{"d_model": 192, "n_head": 6, "init": "trunc", "init_std_qkv": 0.0404, "lr_head": 0.00393, "seq_len": 512, "train_tokens": 110000000}
MLP neurons of a small language model. Each row is named by its layer, matrix (down: output weights) and neuron, and shows model dimensions 96-191. Each number is 128 + 24 x the weight over its row's rms, rounded and kept within 0 to 255. Numbers have three digits each.
A block is one neuron, or neurons of one layer that tend to fire together. After each block is what it responds to, as a language model described it from the Wikipedia text at the highest values.

L2.down270:135113112160093102123131096137148101119139170148117090163117130112111121167160136117133144157180118144124159151156160113113120127153135123100145111131117091146152123133149096130148162106106174131094140117152127170164128152147129130158151091110080122114127142164130139132153109094148135171
Responds to: Size and length adjectives. Size, length and height adjectives after articles or copulas, such as a small, a large, a long, a tall, a short; weaker on year-starting 18 and word-initial fragments.

L2.down80:161149124164120142138123140158130111113148120139128156123140105156120151120153134095124161142160141138107133122089112123103123139139116183115131126113149128142147127148133108116140134063048096153094083154131152147114137122106141087088159118080118120123138122126094178151117126134106141163
Responds to: Preposition "in" after events. The preposition in (sometimes on or of) right after a verb or noun of an event, introducing a date, place or material: established in 1882, built in timber, came to Stanford in.

L5.down4:137140123120149116132101111117125140125146095126124122120124148092081124128140099149147100099131145136097103120120143121122137084149127152124133147144137160119116136114087100143102124092132170131102123125126131105171133096122146076103116151165085126156141125199106139163115109124130152126
L5.down21:066162125163154097102140123114121093159117097138103151134109079120118116155140158116158091090134168125170129107135139112137125110111115096125123066173141163149135141156174115135138121121037130167153132143146095132126105141153123120125125132188138145105094102147145134148111133078116104121
L5.down129:120109147146176129115084095113106109122144112109143153127120153125128124176125168153140148144106108174114115113090130115120132122106111129146119123149127132167120144147146156139155127114107138155116118163093119113104103099107116070110120149097101108137120114174122159145180125106102160112
L5.down152:098194123082119088128148119137119143116072090143105140130095174140129139072148119164135113145104161144134161126087122157165122111084100125176169165145166115096120101132117120129126106077143143119117119166076137136162073126132106164099195128126147130159110161127134134132116095183149180116
L5.down278:112133110138130102112119119172057119150145120128150116105098135103109127132092161153166119092130105148113121146136120121169123155152136096148173123121122130109138139135175166147131108148114139164090120118113110122123114184105125116062098092114142130124095135149113104103095106135112170145
L5.down355:088124146138103163143095129113109109115149158128160097120129115165088130159164122150140162152183091087112115126145120089109143113140156126112095125121135114122112115194132074129123147160076123143153120096135112087133143144081123133158083081121119081125153098141148097134142121131134137089
L5.down390:113137122112103149104148133108138127155145151122138130129089122090106123127117118169163145155085116135127132102125129098134090094183132172114117149120162165127127114124112170150136120125087147138102118161166147105170118092125171142074122132193127132116129130087115105186109131127140102116
L5.down393:113123128109143156141137110157129088132159134144118126138138138107147135193137130139059132116121116153145140164145138123140104108105124135149143078097121124118125123113102143119102142110145118108161123106148091141161091084096089156107148135121164147149129147137085135148116149197147156103
L5.down400:126084110128159159124115072100175127166109114112156103128129125139119100127168173121140133094158155098113139133126129139140161183175159132160117115146125129192142131092133133133118123150149131103115118104126131132124152164129139160110091089130136135136155116102102097139111105085116140107
L5.down405:112118135084094120121148119122121125092117148105111145136135132131114206183121111121117097123140119130113110107161183175110138134155098120110115160169175105153166111117134144166116130145171138123108137130106101132146103119140119119109087125149120128091090086164141127132157120137155124158
L5.down427:131134076148099133192135134124158155126122122136135147138133096105127120127125083127106137123146113125137103073158122102137127093131185145116141152080119169109127141095128106117123155091124121118157133092081183128130123097134125089147090159098134138146127152099130106118122177149133123097
L5.down462:131118116102146105092112139102125122155149119115198079131141102110111187134113139129119147114100112114133124115111175152115133132148136123146123128142167099128164100171102123158098136127076141111135111174141131099089101117187141111106063133085171108116160115114147132101144118120118129132
L5.down496:154138114126135099155118129129149118144132097107154117115146169120114148059096094133111135139165156123172128103150137135125136098104160096190125105130105109119118125134105107122159097121108140112127109137132129154142159140112117086146096160109156125134107140142123149142152143097099116144
L5.down533:116120127129123133101141170134149146129108136160116103106134105087105116113129143137147114148135128122100171113111111095089143109113154155173116150120117149121120123151117126168154105100105134135118162169124119160144124120104124141127130130103140147113113155110103133121139169165099177111
L5.down548:122156149105137129163118108126118123071121130139134159127119122122141137123104112117148131077150157120128097127110103129134067088092153116170143144130105115127163102138120115121129178163150137151111120104103145158136120156129121101130092106070150120159134121138075084119159160136154129104
L5.down553:135113133138112138116114124114113128099140088090085047078119115095139117148110125159157174129156101126115125102127152122168176133130089159107142169101145098123130089116149124127125084102147120131146138137122095119138163145096099124129134140145160166150121137151117118117128116117106087139
Responds to: Infobox field separators. Separators and field names in Wikipedia infoboxes and tables, mainly the second slash in football "Team / Apps / (Gls)" headers and "Family" in taxonomy boxes, plus hyphens, units and list breaks.

L6.down9:125100134089157088116086137147114143123126148137131139125092160084104156110118139126118090155090146175134104139119159101150130135120150158149101140099124075091154145113123151141112164096082141113107117169131081105125116089135123148066111149132112112137150141147192111141157099159156195157
L6.down356:138106111113167125095185152101161119158117127094108150136096105128142122131126125131113144137111113143129141152069162140163117125156155151099120127107126134124086093104098142147149183120107128158157113122117154126128138121117102139107113137092174135103159155121134085128117133107126123129
L6.down395:108161158059119102152120132131119125109143121100093103133157148124144167163113113123119108121088125081111140137097054137116130142115170118140158110138098089136108126095133100160135127161128149142133135169115087120107135081143099137129111164126186145111135104124159125139117123078178153117
L6.down524:163130113135088114167097159136129149140134154165124157110146121126120112138135126119128086133112127118113144112082093145135113152117121104081129144083115162127130132137137135138097142158093144124141183095132124113088127123123175133167155123122153120132118140107093160140133132103119143132
Responds to: Breaks and mid-word pieces. Paragraph breaks after a sentence's full stop or a section heading, plus inner pieces of long split words like subs-ta-ntial, Trans-yl-vania, uncomp-rom-ising.

L5.down2:115131117165143086122141155093108159107120080089130113064157100114087087140127096100120148094149108116146102159120153187102138144113141092143150082133104146147143102106105101117142109101107097111125095111139080119121136106134132109127168142126149162140112126133159165105131172096124090137
L5.down95:129100125129160095144126177129127075119141093116054158166102076091074119132123126123143135151078156164160154126091121125150149111097127141142166094158117111121147148121113119127141116106134150147105131147142153107160161147118117094123133150098152129122133161142120102101101167134141119114
L5.down132:137154107092162091114094159135149155150104136138112136111149133105104135140145126136155134137148172137150115141136146084112104162097121141138155147113142149076082105125168117116146123127098123119123112144098122139107152132108118147148148106104124106161131122107150128096070128146141146116
L5.down252:121155170117165142126124149136100165133126102125140137124107156101154147133147096095101137132148175103187127139106126126122108178152109134139165114124123139114146157103127130084162137108122135166126090142131142131125123157090133134165160139110108139149117088104136144143136132098124163128
L5.down254:092106157135165114160110105127125141116108120112144106116147140155128139112128076134095130072119133095152114116145121128119117157159079138132108185172106149123117139132087152110131091141129147141178145128164116161088095114123116118147130149121160135100120134116088158166086108147149138126
L5.down257:112165135117165195124106169144132146124125098122105108072127134079112131103140099108148087116125156067136095150131161170125112108155107126138114064163136131136115108156124119156088131135120120087171144129103125189141122094112122145084121113150116112120144113109130150154133171140134100116
L5.down382:112148132087139137143096133124098152127134088155118148083151136105120119149095138102085142149084062146153137149166095143162091118083161138164155097164100147114157163165114164142150128132121155131119115150130110127100144120121148133128124083103121176108120144120130136118121114162134123165
L5.down403:141148132125167087119131128104140133142120147134123108150123143136172125122105096096127106151172082129139137125133068106174112118103130154130196148083156086101085120131100157156114102167097091105121111104142116103128127132185131145112157102126140142118085137137175099103119173133097113142
L5.down433:132155118113145115153120118144122080125120112134141165080150117148111099120123134123183130117138153192160144149117108130113137201122106186081143125123141129118098118124150123122146170130097128137088122095112112133114114140132144094129166153135176160165177166102149122160119081150149130088
L5.down505:172095124135126086175126162153066109129126103094113147113150146104155143104130110119097145097131179151173140137134124136145083133119125143135157114128082111128152124130124154136130122132117162121128197120099141137127117109123109140102155170167115085137091154113122153143139111143151129157
L5.down511:103112139163106137151140128153099154126103109142127162147100094134134152155105152151121131130125097144129149122155084132160108150122134163114122132126100116098135121088151075143144150147155090139147148157146099129126078118109109152145131131126117147130084131163129131143142139150120117140
L5.down531:132087133126124104147127126137133065147146096122108140141130119142121127093115122178095139103155117131116138102075121145120140108160133120144149107129125083120111150095121171103136081120138133126113116151130083159125159137109129105142133170142139136154132131116107122119100129153139095124
L5.down555:100133141139161129139142113152109150129132130165125120108135141120142129103128155156083159127173106135144142099133095114089098158109124123150128131133152129130156108136138106070088152147135109108098117090125138128125089100161171140148154177143161156099120159094114110102111107117153159141
L5.down568:111079097122082124113121098182116148116112097115145139126169148094091148098147135132118131137140150104130112128176100144179134119105164135104134117129133094171175157121085121177162102161171128125110124159104115110120122072143118121086176119166171134130144125144135159129167100109131103146
L5.down571:140138100120155133123121134090119122082132145120065123133153129088128094131107137158130119083191131106097118131124133137099139113158152117147111141117134121150122154140123120148063089148131180122138126129118130145110111132174153118153144090175088146156140115148125116134142180108125111109
L5.down572:134169122155155108131149132117158173129126179127100129109157127109122117142122135114143138127124137116116123120141141112088083121114121136111109168128118141113088138152112143096122144132112148151131110138133125144129102137134097125166136122102123119149162117181135059111085090152143151090
Responds to: Noun-phrase premodifiers. The first word right after a determiner like "the" or "a" that modifies an upcoming noun, such as first, most, only, numbers (13, 18), or old.

L2.down479:119137152106112121145116117165123163097141133157143119104154154107137135178128133158155147118167138106115100116128152162154103123104103135112102189106119123126148144129135154137093081113108102105116106108148142151113114137123123148126131142107111081130111158172158118100137103094151117146
Responds to: Mid-name continuation tokens. Tokens that continue a personal or place name before it ends, mostly the period after a middle initial (John M. Berrien), also name-completing word pieces (Abd-all-ah, Laure-nce).

L6.down28:128086092155111129145146066162088134157179169129134150142135162138139124133147102124124126143081119153120136091155104108118140137155090138065101123108141141113109143126127092101183143134096090159125115144105126115139133105130159110137156110156138183137099119127103142158167147113150150120
L6.down178:111119130123092100085111156165140148106164128127115124126135134127137150128157160114116113130173137150108170077117118102113137140167118070130115115112136136161122147110119181118130159168167097103120082132129141088124124182140147153080124136124175084150144107141108134134104134158106086153
L6.down373:115099140121174120149130110151159148145111114132120115074138178148132131158125108098138090125175137150119087102082116173127114120132110120133168126189119170135167158128137131099125119136117156125115131114086127103117120113109147131177141132089152133148085126175137085144120111179117157115
L6.down427:131110104124121125145102108131077131085125129123141139152071104114140142129110153089152133116157120155113133115125127135158139136153179169137137121092123148125126134137114118137144140120146155147144136107118153074153138096097125141140131117156133095129150128145180153170124097173119095102
Responds to: Units and stat separators. Unit tokens and separators inside infobox or table data, such as the slash between apps and goals, °C, in after ft, km, and the ^{2} superscript.

L2.down361:169118151144087100100119107119149120166092069167128148091157117117187090107160104158179120122139132148171134127110128160121135107130158085156142142127118189123158153129117093116155149147177119068105133128119145108133133112083073152157116101099121154117135121150123151143129153133125117109
Responds to: Role or placement verbs. Verbs of holding a post or being situated, mostly "served" before "as" in biographies, also worked, located, remained, joined.

L5.down24:127172148102135141145117119121094130104106155111168126120127152164154133125142091135106120084117149136133116107150099159111125109136093148123138125140151133126121150131111147132118138113120142098110115155112131193112134111138130184129105114146094175148129150140147111119102133185129134090
L5.down30:161139148146162105084144104188130128110158121099139103172122162107168144112082139124118085135082149165115105148064113123111109148164177123136105138170133165121120119094128143117132088137101095097120135148147116086135115130094124084127138152132126098105137157121120123164150130148101142108
L5.down47:100136116160109121091138113154107134142155145106152102146045153130160094128132099143133129131110123122106152124167141121085110206177123123116147143130175104112106146120124125159112081130155145130127142139149121093122129141133146171116095142109137124145092098110155117145148143126128085122
L5.down59:121142079169180131132113168140101146111092103116142146122128103136159130126103135120126104150164117156140152097140122145108127127160123181150095147131108113120120121122092114123123151106136144138082124094104142145110121115175120145109136161102166135109123162153151149158110175076140167127
L5.down60:116121129125119116164130121104124148118144156136122073140138080153150133139143117146099147151124127145103127107104113129144126162173123129143142132129110144107136176076161128125124156086073160128151126135146098114133133111144156116129153146116122135139115120133122094148154117088136121098
L5.down111:166157124085116131129125175126096147041117144160075123100114149138110150140122111166096139172120103139119147122127154122092145095138107128139143098119146114128175126162106109069117132109142107148120167133088128110129132130135155161140132134113130117098130119148116137145161107155112099127
L5.down150:147169169095139125156086161111127109095157121127106119180120115123128136125119120148112063136084145131111060109100146112119136129127141136152092086114122115094080159111144125132154123111098134145130126140119100139121135127163101094097161175115081127131162120126138146159112110116131124112
L5.down162:151111107127122126123100113107129104163150120188121137091153141146131153128121151136162114115129123132170134112131142105138164121126087129171130151098111130118108137114096117139170119068137137150153085155133110147132158108130140104113138166127106138101129165166129141106147125162128117120
L5.down181:190106170139116093096124126132132135130113152152086102149118116078147144135104171144102146137105151150133158138159104139130153126115142131106111137150160136125102113122146133152150133166130108087100111106130113139112126136171102127157160156070119149130157109124143147107161082113136176122
L5.down191:170195143105096141134106180125098131104138143136093102126135140095131121101115098147122120158070157085093125130118159098132112145139153130124124118143161112102105161143111105161171090120107099164126141167125123120110095126144107112133070174106166154179158092143152147125119123133100096112
L5.down241:122138137093117097112124118123127141102143148142160151147123108165126149112107143122123121111116156157148120128119158127125102108113094104170076120176145172129135152079106150112146134129171108135128089147160131143154131144120148128095133133122127131150120122116097162100116139156140093121
L5.down348:157149115144130181163106128128109154100138103185123139160133118098147132132139153110164136107130127148118149115168153116106106123092130148118105124146131127101087151094147103149127141086131117152113126121095129137105121123133122090114158150177111140121108099128137161108136113155110075124
L5.down351:133160134116119160171084158148092141153173120142111137151105138071112133112093142127141185134158137072151163108172117103120152155133138132062140098121134115138115151080136105141114131124150153134135119141153137104098140178150117109113124154127101148139135106125098150108137116133124104151
L5.down409:167144128165123151127158070111131158154110123146117152115095141107153129134130131154126101098159126176115082146102134102119121129103121101157115134092142114148086144120122124128115118113121144107098108111096158098134073142144128167165082091128110152122112142081133109149141135186091165135
L5.down452:111148121129116141129128105139084105134196126144116080072120177128134143091117156144161098134128119158112156103107132119128115106121128095139134153146089126139102132132106150124130100113155152157126096122136129111101125137097106061150145167117192189111128138111131108102155128175139115109
L5.down479:131115145099096180162158145129128149161119136152129099095144125128141125131104187099121095153122086122105142087151125138145152139152166120138107137128146133123131116116133163153105135151103125121161125099111156087118117135091120127109100117154115123111149139155118133145111155119108077191
Responds to: Title articles, section breaks. Articles like the or a inside titles and names (Album of the Year, Through the Barricades), plus paragraph breaks and the first = of a section heading.

L5.down10:137128159157130136108120135125142093099155114082146136141115121161141072101115121142143110117106102100158116122094128171154150131134087139159124168094126119121097186143126141110146130121132117144133122135109119138134145143135111149131134077122102141090157100091124167091133126152108135135
L5.down12:143138157134090169151122100163113115050160125119113084176115114123140124128172125134126083136118138098095107099158094161150133098144150111131114139114124148150159098111163107097147140155113163113145081100127154175124137115108159126140147120164076113084147099150105139107156121116136167096
L5.down15:121098096147096118123146105150094138141143138146093120115174095117085177137147152157146118119147107134146120170135192083127157146166128103150110131173117165119104092121156106126099130146132144117153121154112111107090148142145123098116145123166101102083114124123110098073120159149149142121
L5.down78:141120122141152131168162120128088106094106169134131188132112118123185150160114137097110089119163125126150144146137093143089110105148181134145135145109099132099175084159113116109116166133107118092107096146132119141139115105127127116122155105093144121116174137131114137153170114125164133116
L5.down194:163133145146146120118150099126149123105166151141115115113186114132145121134097097157161131149073138079114112124115137130084163116122163114141149153130162107146125107105085118163147133148141132111110101149131128151092149140125133148115126133112124124144171080114110179173163145140157152121
L5.down196:150114143153166105089100077107163151162152137158105107114125132113130111157131117146132133130112102164177138128144110129157140135116107111087142160126123149098150151079144111137132121104104104147117111153125108105159124096106135149130130110144146126118124161128120162106127113078109101129
L5.down207:106122126167115148128169133113091127119129145114125169125106079160164106132120119097152095090152121134122133161139105112141123131146128117174167144108154124159091074135120106121158148153130146103090120173131151137129144093147114157096133127141135161141103116121146146090099150106107155120
L5.down364:141105112160124110132147127124124144071073157131151131124132150097173126141102149143105136080151148149125136160138101070131112143105137167087107137158170130106128105096132194151094141154135138121136144126127109111132130125136111132175089128083131155115149128142126124128136114127114140105
L5.down380:143113066116085136164077094096144102098137144113109137104121149101117128154135137151153122135142121134131164130113136125138160160108093141108147153121179128091140127122168101111138136141078137114138114109102119123145147149134147113150184157126112140155073141108131125110093147138099140121
L5.down386:104079149141140093154109172119121113132152123086092125141104113143181107090118153142144165144183121118132141093115146144116144115107128158156107180131130115109100136123108135157156151122145116096132111174126130147138134090145149131128100146092083136099124110148121133094088136093115127121
L5.down455:117133154140134120169134131177149123132116141083136159136129175107140108126138121080166156096127166106082159138149119148094079110157120121165134149113132158145126112150171109112129096148109134088085091108093100137118118137129128141136156170134123109124120130145131107151145135124129130140
L5.down483:116162087157117102152109157161149142139143147136082149136115097071092120134117156134118156094165074142144100127181180133105146133119149137149129128123163113142122158141096118134144091109124132130170116147134122128144117142106136107074132096121149115101073079117132104154095127149137115111
L5.down493:145107123139172151077149127171121117132120170147065127137132147141086154097128136145141167117141103156145103124118109155148150108143116150144113081154126121166123148146102144164115071111107121168126122132119127115104109125115113163133125112141138100173120093143135130157095101140111102154
L5.down497:155108098106126154147135147138135162103149142142135133127129111162133123170155117120125146118115114115105145159106076172149166135108127113114149160167129162130134130155142160122156130124157101114107146161142098115095121086094148083088101121069137154107141144086140087097133114119140156088
L5.down535:125132113171149168151129113140134106140125113157143133148107133125171149116127108100141124123118108158134129119104105119112162179135121122121126106116095154139115124101107089128127168150151122130151074144143119142163147107135133098098117132105156113135101122089095157124158165132154138091
L5.down560:128150119123124132107142105110155119137106118125114130077113150103110145128136179103133125159145113160099099121137158124159142142125143138135173145126113140118119129159154157090115152057108111129109118116158131160096144151101123145136159110107127107112074135123093101096101057145145186112
Responds to: Month names in dates. Month names inside full dates, usually after "on", "in" or a day number, plus the comma after the day, e.g. "On August 20,", "on 4 July 1966", "June 1,".

L2.down84:090077125130126125115158178115138112169110142135146144091132113134143097106137112149137134109128142157165127120129135155150145081133135099156092159104091135180126108092159096088118120163054132125113088135156121127117119110087138076106105159135137162188154155145104115134180095084147134160
Responds to: Infobox field separators. Colons and slashes in infobox and table fields, such as "Kingdom:", "Elevation:", "Region:", career-stat slashes and times like 1:56; also word-initial fragments like "Th" in Thursday.

L5.down76:179095113135102106108135122143142105153125116115166115128149108148152146090144100165139148124071117111101109155137147101106128099113130122131132127129113124096165102158121074116116139149126113155122096127105167120135111157103051166104136105090113150106132112102161164134096109144122130110
L5.down96:153100140111131161131086112160109113140116087125101145137135165133113149124085145138123163091126126116101175127126132171075108104139096120082167116156111179112143142193128124093152121119164147114109137104088085149111145160129135153108123108137134103135119171146146161117161126107166123148
L5.down119:133137105107122062122103116151167106148126142124130170149109127135102146163150169129080102124139170131101127142073109130116110109165140127111113124116091090128092125128170114113159111138130138122109139111134102107136112173107122138135110083137137113109114121120111086157169168087149120118
L5.down205:153107140118140141143131123117117116155123131107089172168095066100138118156156157119129115145123124095085143143082125099126128103145114168083111103131102131122109177169111150156162136151147100152131167118156100165135097112120175167151113118152135124115120094150142134121128154162082125163
L5.down216:139128112152128118110132086150144169153105082128130100152159135129114109124169118111129139090083132161165128131159028083126141139099132109128116120137130167110142114109136087100129141084159121114122113098148158153133151132200118129116115138138131083159113156146078139178113094116150088153
L5.down224:115112093105109129102152152128130134113125128082127117117103146135133159199142135061105118102127139153115175137153141092118122101133121110125135139144130139107116122163118162134088100109160139103153141142109092102182116130138120109136085192161137120084107100108154149096095151152110135194
L5.down235:121160083088119147129111092165138164128133140154152089122130125091079145135118112088138122090117144146085117160133109143144124118123184135125154147110176153145159147135147133143088131127157137131135147148128158123101102142080084147133139131121143086160134103100134065121161106145152135109
L5.down236:089107108098141102139140147116122133092131132088187129158116142092130101089127102129145155140111162157144157154167152124130120090053121144142080162132099110119097097120140144114152110146118108136111115113112127131111081140129167150136192124143125114145146130120140128121149137105118102109
L5.down281:167099130089145105113083121133111088119159124150130184142170119148107104131172138138143106143138105134083084126186192109111136122076125143158149123116141141145128131097113144090128128113097101116123099111157126119118106104141134118146155137121107144127113101133111156143114121124144145147
L5.down291:146141084110098107140149116091159152140136161127137146121112158108119085106153102146167118136138113113158136109145174139137136153149094119136094158091092100158145143148122100109113065182102132124124118123149126095126134138170135150136127171103177126101117116152112094118179123132152150093
L5.down440:144152104153144129144133149150110108116114129139150125127103151153120154114142131105085121140113162117113101123108109141138081163166116144100151088126097162116139142105103160125175161122129086116115117125113080085144149118161087164114140112132155153155134105060094133102153145142126101138
L5.down460:154090136116103137137119089128137151130141114107136138119158142123115120156086131142149085166145151105109126110104131116136132139111122096101134126090128117128121162147147076146123162145128163127130111100119127116138164141181122193128146094140132101123176106115090114119135143119099123129
L5.down537:090144123110100125122125085100110133166118181169141149109110119146157143150135117131115114124115104082173123086106159132136184106152131138124122151124167115133128106146140141112191109151115113138148099119148144117143114111144134136158140129073169140113123132147111128085141118160134156122
L5.down540:090116144138122149118116099138129116128116100157149155082093147126165092112161130182116132136137155108137101117075157155114116167140136130148144085124103176172144157108097144117129150108143130147141152069135153104174165137149128133085107164186143131142121106077117125097149161114115137109
L5.down547:138179130126135085113159126155133077132153127127140127148133124161115156116160129139121082145136145135105129130105086067159145144154069162108118121108100134128134083108141136110132106149175127137153092118119165141146107177146153178118130130065118139157160127135133158086126123142136157111
L5.down557:114108132153144130114107116137148099116147108142123145146104166136113129074161162119111138126127097172132134108122080114099142137113168126092111142155122096162150164115126141150131086134121165160117107123137127097105150134154116071134141129162121152082147116115094115167169156153140103117
Responds to: Verbs awaiting a preposition. Main verbs, often past-tense or -ed endings, that expect a following preposition or complement, such as served (as), surrendered (to), relying (on), and the "as well (as)" and "such (as)" frames.

L6.down5:153108130116138075124126162113118114151131152130108109126122137140116137122173113113106132122140101119121092070115112099111150160106147171154136127128114166144119157141164101140147151108155125098144139117115096136122094106154122154131162157084120089100116128123126144168121122120131107142
L6.down115:163091172148129152103123095128129135095099144144136119109164157129151133155168155141176152130098130152148131093096111130133126153114109170135100126097122152111153102138144122162115116102086122135169095106108152156147113142130136133105128072147066124083136131111132150107146153124129153136
L6.down135:152119118136128134131139100174151115095133118093164113139132117115153107104114189134106114157121132122122102119152101100138132112135121174152163108117094161148152094101114133098166140160147138150151112117140088092179150081120108115118121115150133118095135124103166102128123132098139137107
L6.down326:140115144134109145136106122121160151119126161122145122141111115108099109102086116135121111168090174137133135130073140130137115103106147099127097043125131159147110132097148098074112118155115169151114103148079129154067141147147128170144138105173139122095137116119124092178154129127109113078
Responds to: Past-tense main verbs. Main verbs or predicate words right after a subject in biographical and historical prose, often the past-tense ending (stepped, resided, starred, took, crashed), plus birth years and adjectives like popular, critical.

L5.down16:097145137124152097144145117089126124163145105074137093130123086127121132101119152118151150148095062135107114139143131089173129128111120127121122135111103092118107138098142144118122138136154149164151149146119120109126143122158155101155152118151156142157084130125118140156109116112106104109
L5.down35:093104108114117144148101144119093130119109128127126175112131109133131173146189102150122132108170119118121139107140096172146113087146138096120224134116143175120112144124122138105132140096131147130139178147097152145112137155120125107139136166186121114155131100124183166122101089129171114129
L5.down72:094119142152122185135142150142131144151165116145126159129124185125133118099120140080132170088145134087104176124158117118104122130135153155161075118153162153122157148118134095159125091159146134124135098153113125098114119138117144109166111126109142099119144107165104153126102137108084119168
L5.down101:120157118150132142130124096102147113122165144143110142136161148131152090119153103203126122080140159107103110130155108101134119128146124111136147108159111094134121152110102135150114136137129133092135126152132116194123128130172143153119127155129158188134123087111126120151131073127148135136
L5.down118:108147124114085105112095154148140118165108111127126121123112121084136132115144073096103166137123141123159169102141132111121175122179091161112165141133100141144115146134135162142102137129119099122091140135148106135164127155118123100103149093079106111126114166160174113135135126141134141133
L5.down146:153122131157204112120116136125141087148063150142143130144142110096158143135108190156161138134139108110138137142129106121118103114118136112124121148095171106110105091115177116129126163130129167128135109100131146151116129136144187130105123119106123165095154153128095140162126094115134162148
L5.down225:155112106144145132131091140143158168100125146107159139114115118117129126114099124146151160135116134164125164186149148143149117131132181150161105081087113123086144133113129162103132093130106110096128209144117111118123124167102144096169112096124118148147113153146104124118193096131144134161
L5.down294:150108111144106106145131138083141183140155135135105143152130104116124140122133122110070128133141137101123126115135130117114112128169112131109132106119163123117144133095145138150157145130150157184163108092162116119139130186076172145133127116163141130091110140100128103142136145123132150130
L5.down300:128144105129142089150173154079136134133116136091170119110177093114091147099102121080101187129116135098183143104122118122142152163178159119214118168136144115167111104109116161145110130091165112115121144126162132150135086104076153135130087123157138126093115157104137150120125092101113136149
L5.down367:135071147123129145164124176143136105149136126156101117144156092110125126118132165144148094117191108126119092106138119129156144137096151131110104158123146166147112104092124115160153144161092143105119079155117150132093100110158130143166172097134101143139164099125115155132140125105145121135
L5.down381:102133108174173115144154126140172138077137122148114109171128106119133121141130182152130099144087126140130132081103119177087135130147123142104135154136129130152162096109089143091133136101098113072136114091157123145110108117149140083121127162103181178142129114079132144144114109114141134094
L5.down430:121134125148157117133102151100133136091113122164169074117079122167082115120129139160115133156166139136111142146139119127158143108133119143127129119077120144143138093195165157121093127107135118125108161142140119109166109081167134100112145109113138172145148157131130147159173116151162091083
L5.down441:138126168140137105125120160112160109138190097157144112134146148114126136108085088180135132124102187042106132113097097129105104131132118170125117137134150125105155138152108130140119100123122115130193117131132124086104136137106104149149140135127123094148132132139096160132144125194104135094
L5.down453:162096116122124099108170137115114116135125117076097130094129105138161149131160139129111094111124126111105144162122160118141085168152154122108160093109112133093141158174100122102143117178076099103169155101119161146129136084137165157139118158180086095111108117147103155114093117083132124154
L5.down476:127148102144080145131102123123144151128139124118195145079112101099123133128146132147108086140105121101125141093112105121103107127134132119152083101117131096140100107140117136138129114124122162142103098106125139113128184166145130171102115143115137123144118147144075115155108150089140117105
L5.down478:158094124153130117152112140109076111090119136121125130122125136101139132127114126156118140111169142087143110143119130117142098150108158175175164141095120122118141124114163128113116144135083155095151121096191135079189159136136138139126140137095157131130191129141109167119114146154151093125
Responds to: Mid-word continuation pieces. The second piece of a word split after a short capital prefix, mostly abbreviation periods (Ph.D., L.P., James K.), hyphens in codes (U-244, CP-70) and name fragments (Nepal, Plovdiv).

L2.down502:114128093094108119142145150127109107159131129133122126155073118133163116151104133104100142114167124109124081119114114142153118095093143103160167178130160129175143129123152151131114158123155138111115149056081150192120139119115104070155123102176139116175117117132110125136127127145086121109
Responds to: Section boundary start. The first = of a wiki section heading after a paragraph ends, e.g. ==Career==, ==Early life==; also paragraph breaks after sentence-final periods.

L6.down398:104158152141154160139144118127099155144124144171107155127175162111113119173105155131135127134119115085165088116108121127092150123117131125171132118187141135146124112113093143126130099170126116096168129115108060160113095110133131126095102109098127162126070122123185096119137171092162150159
L6.down430:158117105149117092130152118118159104098144151126104181124149114186145089134132108110180107088130128114154145160140151140116128076141120155153158133151141082116156118130131119126127142150169105094067087159170090133153136123158095122128144121090157122094131135139120124130135171122129146108
L6.down444:131169139117145135105116130122125122112118157121127143114129118145119115151122127120163117117079106100131116097146158172048168112135136136123158135155115160159101143077111101110168108153152127141120103124152114131135113104167160184115127119095121082156137111130123158154155165134142115111
L6.down475:060105164146094138140095088141113121131124155139125135117078147173112139144082135140087130129161139108134158148110110157118140132107129101130166130099126172115163157136111149108109144111146134070093077144127083121146131126151078157133139103138174115161093146112116073117132135122182102132
Responds to: Day or month in dates. Fires on the day number after a month name (October 3, July 13) or the month after a day (11 September), before the year.

L6.down367:113112094148153130148162139145150151156098132084124147135152163126102112142126120128111146149144122133135139144136122114147153164123141121112143148108149131173140145159104124122121159105161103131135163152132146168105103159114173102120152162176107140098053139064109128125155137086122124097
L6.down417:142164122106141152132100143105111135096132126149137130090140140096118141102134156097129122147110106174138126131157125134118133111161158153076079141114127138111129132163140133128165109091114123099114130137091157135113155178111102125154136171145102163178117151147117178152117122126098116160
L6.down491:127145163105151148131135114124177114141171090146167148131167115152140114088120153162144135135096132161137112134181137089117110144157104139135140131131110092131118117161177141157142178126112115144125126110111105132167144114157160140066101095099082115134146171093127117126090119139140114133
L6.down510:101146127156199121117126144125113130138118121133107093153149142117150123132174119116107090130084092143169143110103150122125095128153121131150123136121082110129125126124086139137193154140118072144112160132127126121124144138146131086144123156114160131140119119092111099119151124143140134125
Responds to: Mid-word letter fragments. Short single-letter or tiny fragments inside acronyms or split words after a short prefix, e.g. C-P-2, S-D-F, Ins-p-iration, Pro-f.

L6.down128:112142161101098125117111087149128142093122130145138108097151166137137118103122124140124093131110119119139154111146128113152145112151157152123144090130117150148158149132130118179127089109128137124140108078148083138164108126171101173124118095141097135167107108139115120115087145171121122116
L6.down313:144126124114118144154102162148096098076096128121144102118142118107134137113102144157134125168089135145142188138109163148076122098127139133140118156146155134118104111127144140142076144121159164146115100153169146103137120129081128115122176131105192118112143148099152079135152128138141106132
L6.down508:114102133141159161123145156136148060126126122122152126116140110145130134114072153148165143124156158166137127135117109128081107137106115120133101142159147139119101103088101140106137117099125118102120085141119175150137125120122111125144181111104188141133170132132171128198123135164111113098
L6.down528:120116124124161154140092129126112163105062152189137150073155131137105124118095145148131163127139110149118111099141144124096104180134128175147120128141152129151087098084128134113121137132103161140129110140128118123155132141160135115138140115128131161109145140149106075148134148146147112118
Responds to: Leading number digits. The first digit token of a number that continues past it, such as scores, sizes, quantities and table cells, e.g. 2–1, 4-month, 8,000.